config = dict(
    num_hidden_layers=17,
    hidden_size=256,
    num_attention_heads=8,
    num_key_value_heads=8,
    head_dim=32,
    intermediate_size=1024,
    vocab_size=1024,
    hidden_act='swiglu',
    norm='rmsnorm',
    norm_place='pre',
    norm_eps=1e-05,
    positions='rope',
    rope_theta=1000000.0,
    rope_fraction=1.0,
    qk_norm=False,
    attn_scale=0.177,
    bias='none',
    tie_word_embeddings=False,
    parallel_block=True,
    init='normal',
    init_std_qkv=0.0248,
    init_std_o=0.0,
    init_std_up=0.0248,
    init_std_down=0.0,
    optimizer='adam_variant',
    learning_rate=0.00125,
    beta1=0.9,
    weight_decay=0.078,
    lr_head=0.0115,
    max_grad_norm=1.0,
    warmup_steps=591,
    schedule='cos',
    final_lr_fraction=0.1,
    batch_tokens=65536,
    max_seq_len=512,
    doc_mask=False,
    train_tokens=608800000,
    max_steps=9290,
    dataset='wikipedia_en',
)
MLP neurons of a small language model. Each row is named by its layer, matrix (gate and up: input weights) and neuron, and shows model dimensions 128-255. Each number is 500 + 25 x the weight over its row's rms, rounded and kept within 0 to 999. Numbers have three digits each. A neuron's up and down rows have the sign that makes its largest values positive.
A block is one neuron, or neurons of one layer that tend to fire together. After each block is what it responds to, as a language model described it from the Wikipedia text at the highest values.

L4.gate413:516517485495480552441517488524481501491502531556526520499457510482501527507513483480467507526507522467473495526517473516513464501500518525528492543512467538513511480513451505501489526536457464530474498503519484538468454472459552498502520503532528520518485511531490536519483476462488517527522492486506513494526493514545515491515527514511524460492518494509490503520473466532477425464514
L4.up413:510494538510491524537478463539470514517486503563484524513490518474516470475468506548507478463499501531499452498521454497493497531511503568488559492534481536444537489491518529450498489504560511495519513468460499453493496488527485503494529514511524474467494460551520476471472492485518519507474514517497474488522492468499460522499528473493507516480498524486495492516499483487483483529506
L4.gate422:488528457471535511534527465515473466485512484513534501477480487536502515476489455527496495505482542470501519512478520479516531499504494514549514545484505483526481525571510475525459478494489528536534458515513512501466458518505511480503505496494498484510516485529492479483516553480430529513533493523496518508504515527475474471478503514513502495442510479491512485522531494464545555529492
L4.up422:511490490498501481542519527480502519500527482507537507485464451497513466484505435513480482483542466509538511508558486495509492488538481487511508488510483542523495538560470518523494477550512473534491461498508496494483503473488490499492488500510473488468531470544507462514497508508484525494484525534527469493512493492462507551489509469520494438514554500529468519521524469532499503483498
L4.gate512:506493489517485499490523476495539480486513519525507501528486534460510515455501516476489507536465503471488484514531498460496485551490524502500455543506526485483502538504517484481508519522483478506522497531493538503504455480490462512476473501508527506503521499496507485465552471463493532521547498532490507495503502527512489538505537533537513487519481493480511468493538504502521472526508
L4.up512:482469486505519460501493482493549530500515481533489498511515474457481520489475503489486490538470493451495497505549480453499517572518523501502476523479518510487516497524512487513497531503521499530509488546472531519484478473502502474477498509492508502483547486528497485458529460479491524542527495488485501526494516517541508534541523537536522502514497491504522514499537512466502498491518
L4.gate608:495469494457514439502493503541524433477477513465542501512498508490475507544499524476488514532490503502488478497493498543497468520490514514470537490457458493494485479512490514476453515471472540498487530513509473507492454459480509480472527477413448472536482537514533498543490503517483505499463495508478494525501480487478485502494528473462485506513467479517484517562442511497479508480491
L4.up608:499472471458511451520492520527520431504470503476549492502481486542478501532503521487492499521502488519489482487480522558496482497476504515468512521454444478517498495488502540480444512468439545499482512513473495464493483477486513456471506487422457481506496536507501491542476503496494508516462492526476485510501501484487497504505476487482497489497493518491476504564453510511456490504496
L4.gate692:471509512471452480461487480513541491500490551482468481507505474468509508502532511453520447490508432451541498508466497500480493484485491490461489519550453455505507514508505523501514481464513514505520484521479509486510528509534507463509465479489507493485533456505517520540514498472521509497528500466564493500487508485482488492486494477449491465507549506512510454482472513476465441499541
L4.up692:529539515485495462493522552501521468489503499515514519551484492489460499533527507512515495497467449504550487470511546516496529464476524514495508483496556513496542511488530469525520495487479536452465478500533503505457508506438483498454484495507514494523503501546485471517516506554521506536510491469463466521501478532489470487490493504519513522473486524506539485492485539461479523540482
L4.gate735:505493494445542474515563508500515507491527497525518495586510487449537490506520491519525503543509527481538514514473472498522485509527530491471476478493514490508472532521511504522480498508536523483496500513523525506465490481512543465481469500479488483476507521496448467483513494466462484456473517479536511513544492506493494501426437545463524524502546533525523492518521503469480496517488
L4.up735:534483496498506538487544486487488496472530501471489503485510519466498540468505506497460529504496472489521467488433512482528508466507478499471485507493540519512489501453528469468474538486503512581511466492474514502504509512492530524499530483485492525470502531506483499533531528500458444506499482521465434488516464480492439507515456466499509516495518526490472491515502490512479468492522
L4.gate742:510459477543499516431502501523442493513489493534499529492540523497540502533518503527504479487548518536511509496526514502485475515513502505513537473496525481494504460531506507492492553454494547490523545455515487531526516463489513562472467482481483527505479493480459519491490546508477483526544455546523534477475483511503531499510495490490493509508481499492522518461488520498539520475506
L4.up742:508471491537499526467504491507451510504475526510534550531536508487523508498489502486496459498525516498512488496508542498490482488492466504516547504495536459504515464467518500517504538440498535484553490467522468535517540469468491534480491503526487519526505471463490452493518507528510470518537482514518564497473511521517544469472501506500491486522485506527517518495506496505539513484533
L4.gate832:504524468471494473486466502500484459450486504470508466482480490504494495486546491486535509494498494514473459482485490550516485497478469511502545504451467530517524471517529527486486548521479498469497478525501514504492527497528483509503550493473427508469497554476506522495492476514490495501479521534491513523509505484489514497492497496481445539486525505478488550551432524480505486492512
L4.up832:507509471447493475478479511522498457464462507474515477503470501503494490482541489499554511519491493534465476497497489547513491486483481495499523501442481524503509472487525521495486535510471496483486483539486519502501531491510486505503545487460423514475489549458499520502495489518461472483461528520463515522509496462490519513476490457484451518490512507475521545554432507487490483519495
Standalone B/b tokens that begin a split word, name, or acronym, such as T.E. B. Clarke, ABC, TBS, Boulanger, birth.

L8.gate191:494456506560542475521511491516503490511482478493511501495497432469517530496504515464539536508486495527516503525498488509486509505475507556501524519494483484482529478490495556488530494527516504484484509461502488510491518492470499499495497473525493472523527510471482474520524492489479477463527476509503493518553485498539461514476482501504475490506498488455531506492515464493500506463501
L8.up191:465472528472561434482516455487506511452537497481470480498516513503515523489517503494512509485520496521521511495467498487465514491498471499479528484484513523490529500491568564456515498497517472493484497506502477484500469491519507460473501494491472532517515505472482514525497506519522495489463525490514503513540504482482509499453492503541492514459524524489538517486507468462556502523534
Fires on sentence-final periods followed by a paragraph break or section heading, on sentence-initial " The", and on "ar" in var- words (various, varied, variant).

L2.gate57:524494516480526469492493504528508513478558515531519468505465517511504491460486500468516508468524499477507491513500494480493510473495499485475479532538490523466508532523484507469530498535501488491500527457487489491504514491518487557529531488494473475467474509482536500512513537487507490515483479465525487489469490507534494540504494506511451552509487493503493446569540478519484500511531
L2.up57:486538506471528523519495498479494466481482473477506516435545463489548496486475448534528478477468502496532489499467447506451535533513504469495490564541478499479479447519507465457496506501503482489517521498468515502510530499456519475522543449525479476476521521506510476507484511504473475519499475476507520557566507488534514527525495468519456507535489445467476477501504494548466504490487
L2.gate117:499489509490472476506514503514461502525529534503494514453498480542491519461467523483501539470513493451513510500479486524463490493492477465498535522583487552443487516545472533478528518502530481546515506467476457491480510512459470532498533457528479500490504487494490510514523514503512523454472504500522501494486483471485515527494494432504477512512531527489497461515489513520474472489516
L2.up117:508575529509516473488530498496529479500525494481540503450491451469519547490496469516484474477449507501478506486502532465476505505468499496514509545464478524470478466507465505487503492459506489503534493468491488502515491476515518478521497465490488465482473479549563497497502502520520498493508480518499470505528489502515521487507465501542501523497511490507478493449490481549559537504490
L2.gate234:510471506546454478499522503485509478503509498456537478549502529494470509528490547501520504536489495501503467530504489544542524478503494536540494464488532485491511518481519545510474495537444503451459505481533523486464464486517491469460461516536491472517528512503499500504508481461482511477532502491501501510522511545493506429515518500503523475472534544508493489496471513464486509497521
L2.up234:572529495547457485498469516510482490513499496496478467563499520471466500517533510477500499521493514531503478481452490527471495501534520480516521467515498492515443477479496489496469490492501542546470470521519517512455496547489492543466518505519535493478487511480499491516532471522466474517530477482506484471499501489458460502526498493501504497516492481520484517474479543457528500481496
L2.gate351:512476509526494475509496481513537528540513476510490494496483511499522469457514491507556510527471482500471515469477487474506505524521476492514514463490513512528518504483527495518516487492471466479537499526474494509518483523534513504492514512492493556501459502525484485525505511497451538493514491461514506530533505462441501513519494489533505512511460538494520538494530498532463536496491
L2.up351:479481437511502477493497496519559498459496499504514518533497472472518502515524479495481510522460476524496514493484520489514512510521562502485482464487504508543486535502536464494501478514492490476489475517521495496476542488556535523483512513537478491486502502525484498474497517480473489465489535465473517583564517526469538492503480506499508478443492540488507584518496489491505507523474
L2.gate566:517520491501482493500517511500517540506506510501461474465500491510490476496515491472475481472513507445500468517483479519492528490477454463498514518519488533446486500540496538532499489514472491527532535492481485479539512487499473558525526511514519486482487500478513489527526494513498494485521492451596510501476485459514528526509482513507462492500495474489519449571532458516495513496530
L2.up566:521516540495492535519525487485502493467521483522478469506492472487488534518491490509485438491498524500510502514480479513471499528475497509507503536479496439527465479480477453486516513511547488519509534500433466503535543476514508486479503516489498497489494493526471489506511515477502505546493469555449508490503500475522547512501535461553558506488553475485497497513529498583482513509477
L2.gate849:516493504472490485481450498507535496482529482494489496509501482526498477485504490462492456507468512505494527459494463490492481477465466487475451450579539507498483497516493484482484543506493515459501551466495509531475477516504502499484496472508474503483536467518497511517499516487493525508523508533431505448498498465468512521480593497482526527490510499478481434465486512488498488494521
L2.up849:487506488501491492490577518502503486497491513522523528545492531497504479508462512495508491525520504525486481478518530456532449452506550510508505467452511433510508503471529505494496519489494519496469495531487505487437462500507494445493482533483506502518486509514500472465513506489535509488520521511469502485541509518505517493495520527510478502471517491494527583444515497469536500527497
L2.gate960:505534499507556544507513530497544511494484517474524486487497454495510456484495499529492510466523492462519495540523517505455496482502448473522485582493481516493478513512476545496508515510483503529541548480466473501547521517499491520519512454471476481507475507488522468521514517505506509490494489522502529482502492477498508523496487528494469521474541465509486468518497479562521514491483
L2.up960:486531494477522535534540494518552480529481502516509472501506475517494477463477505507498515481523480437507474559529509452439507493463488467505487589500475486497486535512478543462475513491512512549516534479466460492521515462461506500494548462487487478476498504496537466495479494479525504480473486520492512488503481489508515529509496507515489527488509497496506513524515476517474497490495
L2.gate963:486534516506520509497446508509467522503510474465527499471514487495504545516490454489497461503505498473487492488509478546511546576444491475496507508486469545558502498466493491481499512493520480517484501446521476502521517490479484495456483516512487480475531504506540511490498475529531525533470455512435514521489502483522499483486467480483525507495534504518529499517439458495464465462493
L2.up963:504507483511511512510445534502465486517505506501480480481488471484501474474486499482439501489469522513504530503509519506491500464497486490492519516527484517482497512539484501468487534530527500517511546476485502505569524490469502570535505492488513533508466506495456511511506538509544524487503469521510473396509489510427466529488531541501512525511490497466472436520565522517459502493504
Sentence-final periods and closing ")." in biographical, sports and list text, marking the boundary before the next sentence, as in "(NFL)." and "1979.".

L4.gate26:465495512486546530464532508528476458452499455475457508458503498510524501524520468524504521497530508498485465512516561490495472511484510530544487473496546500518496495478508507524522510481509501477486504483512459525487478538521520475478504521469481514557522506482502497461461491553542509489464475500500461524474466502517520505482491515503484506500506453519508535456511504458540534508508
L4.up26:523498489513440514538513477505521543550501512510488494490487528495536525504507517498503525473495521502478503491484484478446500476516479480497535480474476497514532522521490465500514476549490474473485557493483491481535531458493491530497476513525485486476481516521490498529531551496506486472568504480525529461509490503530483492530522469526483535514486557441496487504528514534513535479487
L4.gate64:520466483458483495532463505491474503492540513500488477454486487472517528519494494503519463468490535482479506509535475477445462538484426499510537512541478529452517507513464518504498494504497487521507503430480485509505501515477468530526532503519454472535497496504509519543528540510488503532500473494526486475472471498498513515496490509542473498516536453470474460500505520525521519468502
L4.up64:449518530508476527504533473490483508468554465496507549461501461503546532501504468528509532518548451509500520539500481491509481506486518499522491540497522545545505472501502495538525529478473508521491514487502508524526564471528517483475527510451456517484464522519524542484506550490514546503504483524509497478530493475470499564435527488480483519490474486467511519507461489507488504491510
L4.gate174:505493490503518527522469488493509489533499526464507503475509518489505472502537506460513502451501525511485476492498454473494471507492482491531466514531457485460504507531492494490512468516501516501526502465489483519500534501471464532506500458471508490483447500504538502568561518530466490504515457488535469484502469453458488545552496496494502526489507509487494501494511498527507504478483
L4.up174:497562529528462492466518540472488548511555491529472494475459486520447474480467494491485498453533503499500519530535491465457502495490459485451527532537496523525501533557476487492483469524511468505538507473451480522521522523511497619531519468513488478500485499521531519525507529493502470546550464487530504475480503467516491474478537495544487527503465470508506521514494515542478501494517
L4.gate364:488479528538536514502466508516540486507496459499483509470511455502519495494559501456506492465540456495491492496499520503459508531491543506522535521443483505458513497499487523517482463458496518497547523481495465492529529493512499482515507515499491539509508555518512512458484524509492526501494462477532477462506474487477463506481526513526493518495494571526488558469469462529489505501499
L4.up364:513519485546486532485481495519481498482487499495463494508514457483516524498523519479524531488507544499524469520520520496472539463495472463488527545468519510471493476521499496511540496457508520501482530503534475502493550464483466500516496510443482494511495498517533495512481550544534443493496483493531556483509500494478503480524462522526458504532470512509509542539518510500501536516490
L4.gate631:527512491491445530543496483500484503489508491507488527489497509489482473508523529494489500464527531542498472537482486478487497463522515471504548519509477527495485509489481500503513462489521486520499556492501455533504511498467448551544502484468506505504518508506539538504491527512502526510518491501489457487523472524510475469505530509517524527497492501479475522466530492523517561515447
L4.up631:429533497520532512469489490478441494494525464534501479464469503532508505471553482552459545493520518542520506498526442488468522501483483486471475476471510536530535452459504505508492493467498466504510572502496513495508546518510521544528507532544500503491505496459519510488468508546486462490509502518473518467512478479466471489488516496471488527451489506480522482506496525484498513527472
L4.gate641:521537494489506548531469509468474528505513502506530498494461466526465536489517496505504473466532515489491451499478523471504504536499503478497510514551518524495500488490479525500483516457464483495535496496477511509487543516487481553521491459511519541520524478470497499564539499477514469540523468507515516499492488480466499501466549503522453523481473498486514499514522473521483485531487
L4.up641:537480500475522509511518527487502505466484476531489500483536466540495503488513459525478517475499442520499449513503528496491479540486474486501507531469486497541488537492492516525503517490469521520523491490519439499498543509491501546514479492516483518531456482485512532487499506514474463511517489546507514444465464491465496509486494519462485500481560490486490504497497492480537560502485
L4.gate763:494466515530515497505504483512503473478468511487490540536550501510473504499458509519503496573503493458480495484488475485539513524510507487466474548455538467516473485481548487525506521497453521498497458528512503504487481468513533450463517520461529505479520466515537491478460500474522490509480496530505491508515545503534482505508484490488511474512497505529522513528483492456522462483437
L4.up763:532511477472506471514492521496478512509447508497504503500508485456469513501469499495505471506481510496475457527466512491533511529551477513492529564557522536471454517535517519548467550501498536521535468510492510510501479488489473524435529494468507455449477473508469475502534540513513513508505466510483525478501522480548515497509466518507515540497531521507477491504485504492483479505515
L4.gate901:501518506518521507534486532494497476530489453476496519448457469476499477517490509505456456476534506494487503487528489505456505493516475509497537516486462547508547540481446526511518464532528515488495512436495474517523505487515498524525496502516493505528499495511525475492482530528516498546496521491513501462508478509482524487474530528535477511509497525453487510468525510545498535543448
L4.up901:498526526486521526503456500510489528528510480488492520438487499513488521466504494501511507501455513460525483510495478502486544488505502518472524561508491527477520510545492491498504483483487484520471524485516505491498563545518478503487514519518477506497474520513522482546517462528505456497545481496492507481502490509501516543511484526538487506496494501544477537476446489505482493516479
Periods closing sentences in biographical and narrative Wikipedia prose, usually followed by He, The or In; also initial and abbreviation dots (George S., Ph.D.).

L2.gate68:529514511527504500512534510514524503522522480467501480540493513538472491526513500467480469493488544555537497533483516519501506536510480478511502468567481508491494488526481503509466490471503517517484538468506547514533513512485493554509506500479514496525461519480532516524541519469478464525488520516514549445484492474456465513503509519532455517486486510486477472478510527534500510496487
L2.up68:538473484542528514504499481526465481492510505488509501475467555461521491536508500507499510487482503521500499497469504494538455562512496530496503455486522472501492504472519502549491491480487488495480540491487495484484478492526509528513476514468517493486513489488515512482480517486484492479533502501484483518474494510530433474498488474539512530523465482499502507494507505514540486506540
L2.gate136:504479445437482513474517509493477521499463489516472523508520523512510489486530492478503463516533490498512473509469520504506509492528515470481465530534531507494504469446517505529498434468478510498524474524537494495514510490508537489507479459488492507513548501507489490487468500485501474485435464529498499479542516480533470494507497473467503527524516481490516556484447496524499493507452
L2.up136:524560510530481508495502500543518483563530480483487478503489538526465475526504523476493515487487527529485523490502489505496477469475499504527520417502467470479494547515469500480464502520523498478467520478502524476517485477483501532547505500550484555487480514507508504504520501517496510536540532542547515470453479499471502500499503536520530498452535504471490432465521490548516532478499
L2.gate217:526491497504524517500505519469493462514496495494450495477467490537517550473503538462506485478552514514525483530483498477484487481536438483517496521549522551486477504523509473507500505479503504569504510511508502506517493510467499565518490493484503475510487496494487502522527497478460469497476482494526518484507496490516494539513497511508452559532487481503506454536524474513468502518499
L2.up217:561479506480489504495501520539487500534503490521514495496518502483469414525508508480542483501441506532471475505496476510521456497483513514503476471509515526498465537518528486476513490525547508488502502500517519510468493530505483558531490501521515498536530530480512506495461455491517478519519501542535454501524501501522465495517486548514470504512494477463497438465483528481502517500532
L2.gate231:507503507463501488461510507509538481466451500505491492538487528520456496541501499526554477468502497539506477496469487530511511485478512494510477502496526478472466486453540500534491525482487492509509455524479539531476522510468516494465514481484478494431514522464560539513493502459465483532521457525550528502516495467529486508495508479491469517472533504483514515449544487484510494518510
L2.up231:533541495481534542494500516549494520561537471504481496488520484499507439513528473463481527478475506502478505517495502519530524487511493520515494486488468519470527517487490515499471489534465529473472478477507494475521487487498484527501498509536519468509471504532496500540483440525521518539463506508487497475492494510479515495536467535489503490484478438519488487515498501495471486482486
L2.gate516:511519521512550546535447494496502477502520511508520482463485491533496470463537478476489541500501539484493526470481477462502493524461502485470458517476494523431504529453490510499504534541494527498522503465471482494507523499499510523487538487503534479438479526518500509559469533496534491512518484487486508467534508445544528483495500448477502492497476476485481532549530497502502478514501
L2.up516:495485480467474494486521511510470519489510509534490465478489472543511555458456490497468482490517465474486501483490505474458477484503469450480492531548485501481471465525483508468517525486485493552537516453483472532541516530475481522513503453499486482519509507501448513477520514496473534495504440482480534474514482509484544549484534485515519537456488490503492490532495509527464508501474
L2.gate567:513525518504539532477518480493430497515538483518518475545489500497490526484517493517487543522502485520535504523562504536528498494551498540492440485485487483502517486473514508484473535487455522446464489515571536509472473474482484464513446514496492477506485500483478478517490456474493474514446523479512497503531511523568524485515486518494475489518489542479474510482498490496490452483510
L2.up567:498478478493490509521540467480565517520440480471489537542519499505485508524492490495562499488520492545472463488447554507497494471491523514524538477489515475547508497500486522512518512470528504459463509510494491502484477476515480471466519539532546532481537495498495509462488538540514541512515499514473497456510502523452493514511489494476519497519518516520504477511481494437450498489493
L2.gate704:523500511515452518479491488514485535471491457486461504470524474536462507522504514492490461505488508527512478544482452502490493516506531556500521508527489526473530516519502490476517520516485476505478489521485478478466509508514490527534476516491498526491504524500522512507484555495490496483503483503545479496503497522550503469500466476523468513591508515462487517518493536529494498447464
L2.up704:463529502501478473477517512490509543462511477494494526489539420558486478513518484497467508495522510506506549506474542489512498488484496498516438472491493517492537456581504473495499521485476496530455547473538510492522496510488478535484491505484452473522485510477488532466478537502464500473512490532489487500509489513509488468508485547544498518536467495517511489438493514521515490509543
L2.gate833:470487496532476488475462491504479506517506480482500510471477486553483529468510504502513529507475484484493500489502476509454500547439515499525439517503498551503526512458491509507501491472460507494470490491515478537529532490457538486500487513488511505486475470505506487483516477534504490514489495473472530515507515499508547481504504478491512509547484522505538527511484464494563524490455
L2.up833:492488520469525471491513484513529494492489486478507473513522487443510490515490477496547432520451435499492500499491506506531512504541536518520497506530481490565520517515495502485498553512514516471518431533549529467497495486526479444461515512526476481494498495500504508498492458516521506514469516468516506496483515495488498512520466526480521476501484501518503498496513515530490462495525
The first token of a new sentence right after a period, mostly The, also In, It, A, or a name's first piece.

L8.gate184:480505458466486510497478500518514534513505510526484465518547530490466493517514514486500553479474434502465477460497466528493474461500507483462449486497479551498479490491483517490550497512480531504484547465457494456491491511488466500494516527495519503507494550477526483514489443503508490510487489533503517495472516526544498537477492509533499514552470509460507470518520510512481476523504
L8.up184:462478503494486537514464494548539519464456513484480558508498466451518498476501511511533508520467474507477501489472570458513532490492503485493451458510538481494511485525515503532502476481549518443469499468499537464516501490461451505521486528496521552548498542504509502477495528527479489488530512504509507521505481513524560497476453494458527541505504485465520513501495481480511470469494
Mostly sentence-final periods before a new sentence such as "The" or "He", plus mid-word "l"/"ull" pieces as in Although, helicopter, full.

L2.gate358:519485479498477535497478481492501487492535502513536488522483471477522490519494522504510537504499491538495476535492448512550494492553525556474507503539458493491514452495470491460514516513508479500490519478486514472501484487516507532508471482554510514495542507502521504493451505485459479515507475464485518473500540508473478514512527510534479474507520500482511492522490467489473452482532
L2.up358:475483500480461504497539470489514501490497502534543533483493520524493512475488492510501549531489520493506498508526524474522507443520528514514519521475471499499495507450508516508495510459473503546484499469501490490517495489488487505496458527537548506511503490507508457501477482487474529510509545501445514465502526496502486490488512476497517524443542484472457522493493480504462476512535
L2.gate444:498497509518510527499463485472518497530518545508535471526473495493482503494541481460543535504511489487512516529521476487497490475475494511518473518541459493510473561490432485494517493498454453523524523470490467504479464520463492542528496495510497478484501487481510514464512495499512480489517490496510534480529490508498498528496541513484506524507516465500481515510489491520482501517497
L2.up444:471509530473496533467512496500474559509501515536508517525474476523487474483493491503472523521485542538514477502535469494528478526482553543516478478532488492504486489514475501516502509538484481511532537484499503512475494493466493532515451532554536485522469488509536484429474461504524526520480500533499521490522489522469490520481534464489524568471476478484456542483509501507480508502502
L2.gate462:498500485442497516477502494495521540495566499525503532487515446502474506515471458488528557525473474522486497490527470501480534480511477534477524529526478496517511450526479530502512502526520480517492521496493494491469527486536501528488535495561530493498522487506519504492476473504463514569511504544473545497524504503489519494510523493520497463482478465496503494485547494496477509475472
L2.up462:556485493494527542478463499493479438486522456478533529527491519494567476511491480495527479511526510492525448525540485509500493469537499452496485493473499560502476495514490495518552473531436498511485478491484478512485503476475498534531487509505518530481505480492521485527511501525498450532497481529460532425455513494490489511510513470509457458531510478521485550522508485457460501521465
L2.gate506:489473492526526523544455481512527535536505468520517501501484495469520489474498504490547468516508509494491437466542465463490501503536480477519510459520504516498523405488504468488488542495507487563482502518460508511481538479444505509502479517520490469507555481500529514482483505495490476478503509499482531462522459524492463524474510467508475446466507487514538506513499478506490485515484
L2.up506:501472427542478529514508473526521524541518518536504506448495525492507487474541479481481499494506523480533487468549471441462471522520495529499492548530491505505471444518473481514531489476516473556469478513497489502509497505450491522479493570512486500536505482487514523492519462491508492529487520467500498475528493510453528530497555503513472473513494489467513509506551485487526507513487
L2.gate591:506484501471515481499512524515491476432474484475444545511535508540494462512500503542520516523539517515533501490508574526536459525496488479507490453473534457495496470517558513518507536488465550455492533563510471518481482501512462498543482533484511503533499488507464501541512502499463491478549523523449510491506502449517515494492511515512525487484531522502519489445503506491519498516493
L2.up591:533494493503525492504532529510522514502504507459486464487532475487507466488509475528516488494506512485530529496497503530513521537486476484472524496563534534566485496514482485525509518502527488495502466485523498526511509520495454476526549498502486494517518481464526501522510549555479507481508457451448511537479521465516509521553453514508511509467503462509516476506480513496448492503453
L2.gate693:508482471519511492490504487471498500490532513529490502501479517474518521474468462545469488475526503496496457478515490471488482508440487473493520535485504557499545508511532525511481542492502507466532532525471490539520505491519440521472503474507513478494519489496487535497470482536469479486494475510456542506502474512494553509499522517487477504505536509495506508515496481457524475540529
L2.up693:498525442463475514457467492457577515514504521513510479483518469550481463487489506462534437511532494451480504482513510497473497488549510489528517527558495557502511542500458501507512551506494485536493529518525520476517481514504528518487513507524501534510431507488474553478512502488487471576522482496506519474480497539479513527500580544512497529491494530505508493518500530517472507491489
L2.gate855:549471510465492531508509500519476516505547468502521500495515497530488494496498463487541517513502500531548470506514517492490510524529502509541495536537485469478501456516488540507464490515474504514452532508482500508512463522496502540509503515506496525478500520524491516481504497497455483532472477518489531461487503477488558565482521488495478507507497503514498496559484482514503487513487
L2.up855:493505522430468523493511488482474584507543462475513509492486515495498476497505467484491503507551449519543513516533519487496460487529494472529523455527496453486524494561517507523453473506522512546454536496506501506507457491482512542482492521522540506509485491531503493470509475495476456517478512492519475457495507501477529521480533497483523512487517524488496482516507530508516533503498
L2.gate898:507487456505533528514522480480539527530492491508538540524443521501537494500492522463483486471519504537493482508544461458510499462477532481491478527498543488488492539580513509511518474492515507484483524497492505481555512503452475530513517484498483489494488466535501473477490518462499519483523504542488536484495499504425528531486496535479519503552541452488515550471480502475512513476472
L2.up898:502474469488488507479509438481510459490475459515482499462499543497537479473482492512511524503506488514484505494548487468519474456495561499492493445483494497497504496491519473502520504481522502513472522484451474494509507500492474535514471514484528526480551487479470511487494538474487483508506511499480471485484486550520523466490517525474484500532469525470458553443486521519475536510537
Fires on a standalone "b"/"B" token that starts a word or sits inside an acronym, e.g. NBC, ISBN, born, brothers.

L4.gate132:515483526541524494509524486510500510497462489471502532529518487474493486549469490520516500563474499536479501473514565473534466482487530501504499493415507457482508520511530499497511506525493541448466530526508519488509491483468489453475485516521515510500503535505510484456488476511560533485483516491486477495519533507483488505494490495496509492504498497489512510475506494448531474506507
L4.up132:476457483431479452497500508521503524464497478474500480491460509492487516479516466472514494489498490469519474506456529540505541538489441434511471510503483521477469479515554510507511523499483519520544498492507520456473485482537507497473463524465494490504498494503506483499523470512438531489517482517502511505537516488483505479502545513509516486497526540450475455467502515490510522478540
L4.gate151:516470488494483501485494521523532490464502507460470496504475512502519500520522512495536520525503499480483503533506557478505463487491511494549512509519505450529521526498514491499474470464491511524486492512484526450526476491519458480525490553443498513541493506518476480443487525521491536524493541494477499521525494503446489465465517451461492517525527507496498543456481513490490518491521
L4.up151:493507444495523535481530512523488454507524466509494519527505498514538471512517516474496492473514508501473451484462441520533453507502485520482515457461507502495500502465493505510511491510494501510507530474478505507468496494514494550504498495510460505452485469497523520487548490459456470472509488469554529493542499532505465482520470498546483491540509490472537467497507474501453480472504
L4.gate288:478504508471511496475503518476488522493534539536492517483507526531467478522504539479454516505507537534469483525496535459496465476444473546545493439469509449532517543520499469470484523483504515485514526484529534476508479515475476564506478443511469480542477525499535482470498505504445512511533504496489509460494439521468489489502517493530493484505513505448480504522505525457486508510543
L4.up288:472476490504489504480477497484500514504508442457510526470506548484498539515523501506540504510505467505433531500514459500469516546505462481481479505508516506502512486523513526453513487532466494478468480458555483457488507500486533454487522526518495519514524467480526496503496511493474526479466499475491454560494519508512490475485463477496519500506468546486500554446490492515549501493518
L4.gate292:467464502509522490482539472509477491476507436523485517474530497470512527512513516553498510509518476528509499511514510501536488503528493512533480458492519495505541526485526528480517525524488525469491536459515492478488492486529491439526474534517480480479488542519470489502481501510485523497500525475461486513497492527492516450532491494509494490491529488481479529441519502468477499495486
L4.up292:540510533517480500525488477479512523523493521508460492517501496527467481514518498494522462520526481537463502494502552497476477479518472467505535511501497507486518511520508506463526485544521489503487496531514492519498458511496484534485471500488504527496508517475395523469517496493544444453464509517488480505479503485496470519487494538516525512522445556522500514500451539475498476502531
L4.gate307:511519507527494502538474499555492492519480501474511541522482492539489513505530506477517530510473510486501496465504540510502508553516512490530493481459522487530500527498531522497505507535504527528522500499525503512506475527521482456475466504487512501557498482501497512460504534551522521498475549491507487546484527505481489466535500507468461459523506526523526525462497553484507477505493
L4.up307:510508488519469472467488466494480506538559500473464535462469550506486506510545474465494528526545497535486483516518466529463531529491520519623553488513468515481493467504464510527515497478478527487540485505537504507520474515496460531508473514504484512544469459520500522476497501517451504525468519501517559487488520492460500478531490548479518491496496553482515528484491504492527512495529
L4.gate341:506476489515465482500486442506513516524519441483528516509515489517488529523557524504560526500545524524456502501501494451495492507502525522526530529468491500470512500512545531513477541512465487498498484515517533474532470485483483486496458520553512493545524484509510514522474538475474555530496552505487481522487540504502461457515524499487547477486491502482527507495497521509522487485476
L4.up341:504522522528497517476510477568477543537497469487511536459436546528474515499529521463469517464520521544544457505514523489508498454571528490493507470507444462480464495534507483500521512487492498511505520510513496516507474517536465495529526501503497506516473560506538496485485507503500462542491526509519515497508492500503465491525484562533485542483475511483528504485503521494536491547461
L4.gate994:465544445482479490527505510486492533522482543487507498495571508523486496499500528480492504471500498468521521497542543484482531517478505481471529532522473497509529502515494519468484499469518479498500516533512532549500518490502472494567501514527480516508475484499506539475524498497490503456502510488486498488487459521494547467445550514523486469480492499533518482482498522506497507490551
L4.up994:498491516498527496522503510495502533529491573506516458546540473506493485465455500521512508516532482471516512529481533557499568505497493485506487509548466478534462492506513512479472509501555478506560491526492535544469524476519500498486524462485533469480473480480526517524502467464525507500479502504504507451536512493459522503475541490498532481537484447505493473533478502497520464500486
L4.gate1014:444515496500494503452489504501502506439450519515498518529537456540510474520475545529511485513449442517517448522518472528499486499522456509474520462472485505545500499513463478507482517520543510500475493517532507498463472529537509528524532505464510496510487512519507478499503488510497500459492495519553481557471480501544500514547483488516510512547487496460483485505549495519462495469498
L4.up1014:524465469525495489497478471522484459507453450534505503498525504506478531529506531518443499520465491509520514520496529489510516562503538491519504493431539487528518505487548466519508490478523489524499535491466484481490491521455515487488471523463461499512553508495503494455463526509486517520475521527490485488496486520516504428526464522497487478514529496500508538451459522461482491496485
First word of a new sentence after a period or heading, mostly "The", also "It", "There", "Once", e.g. "The term", "The song".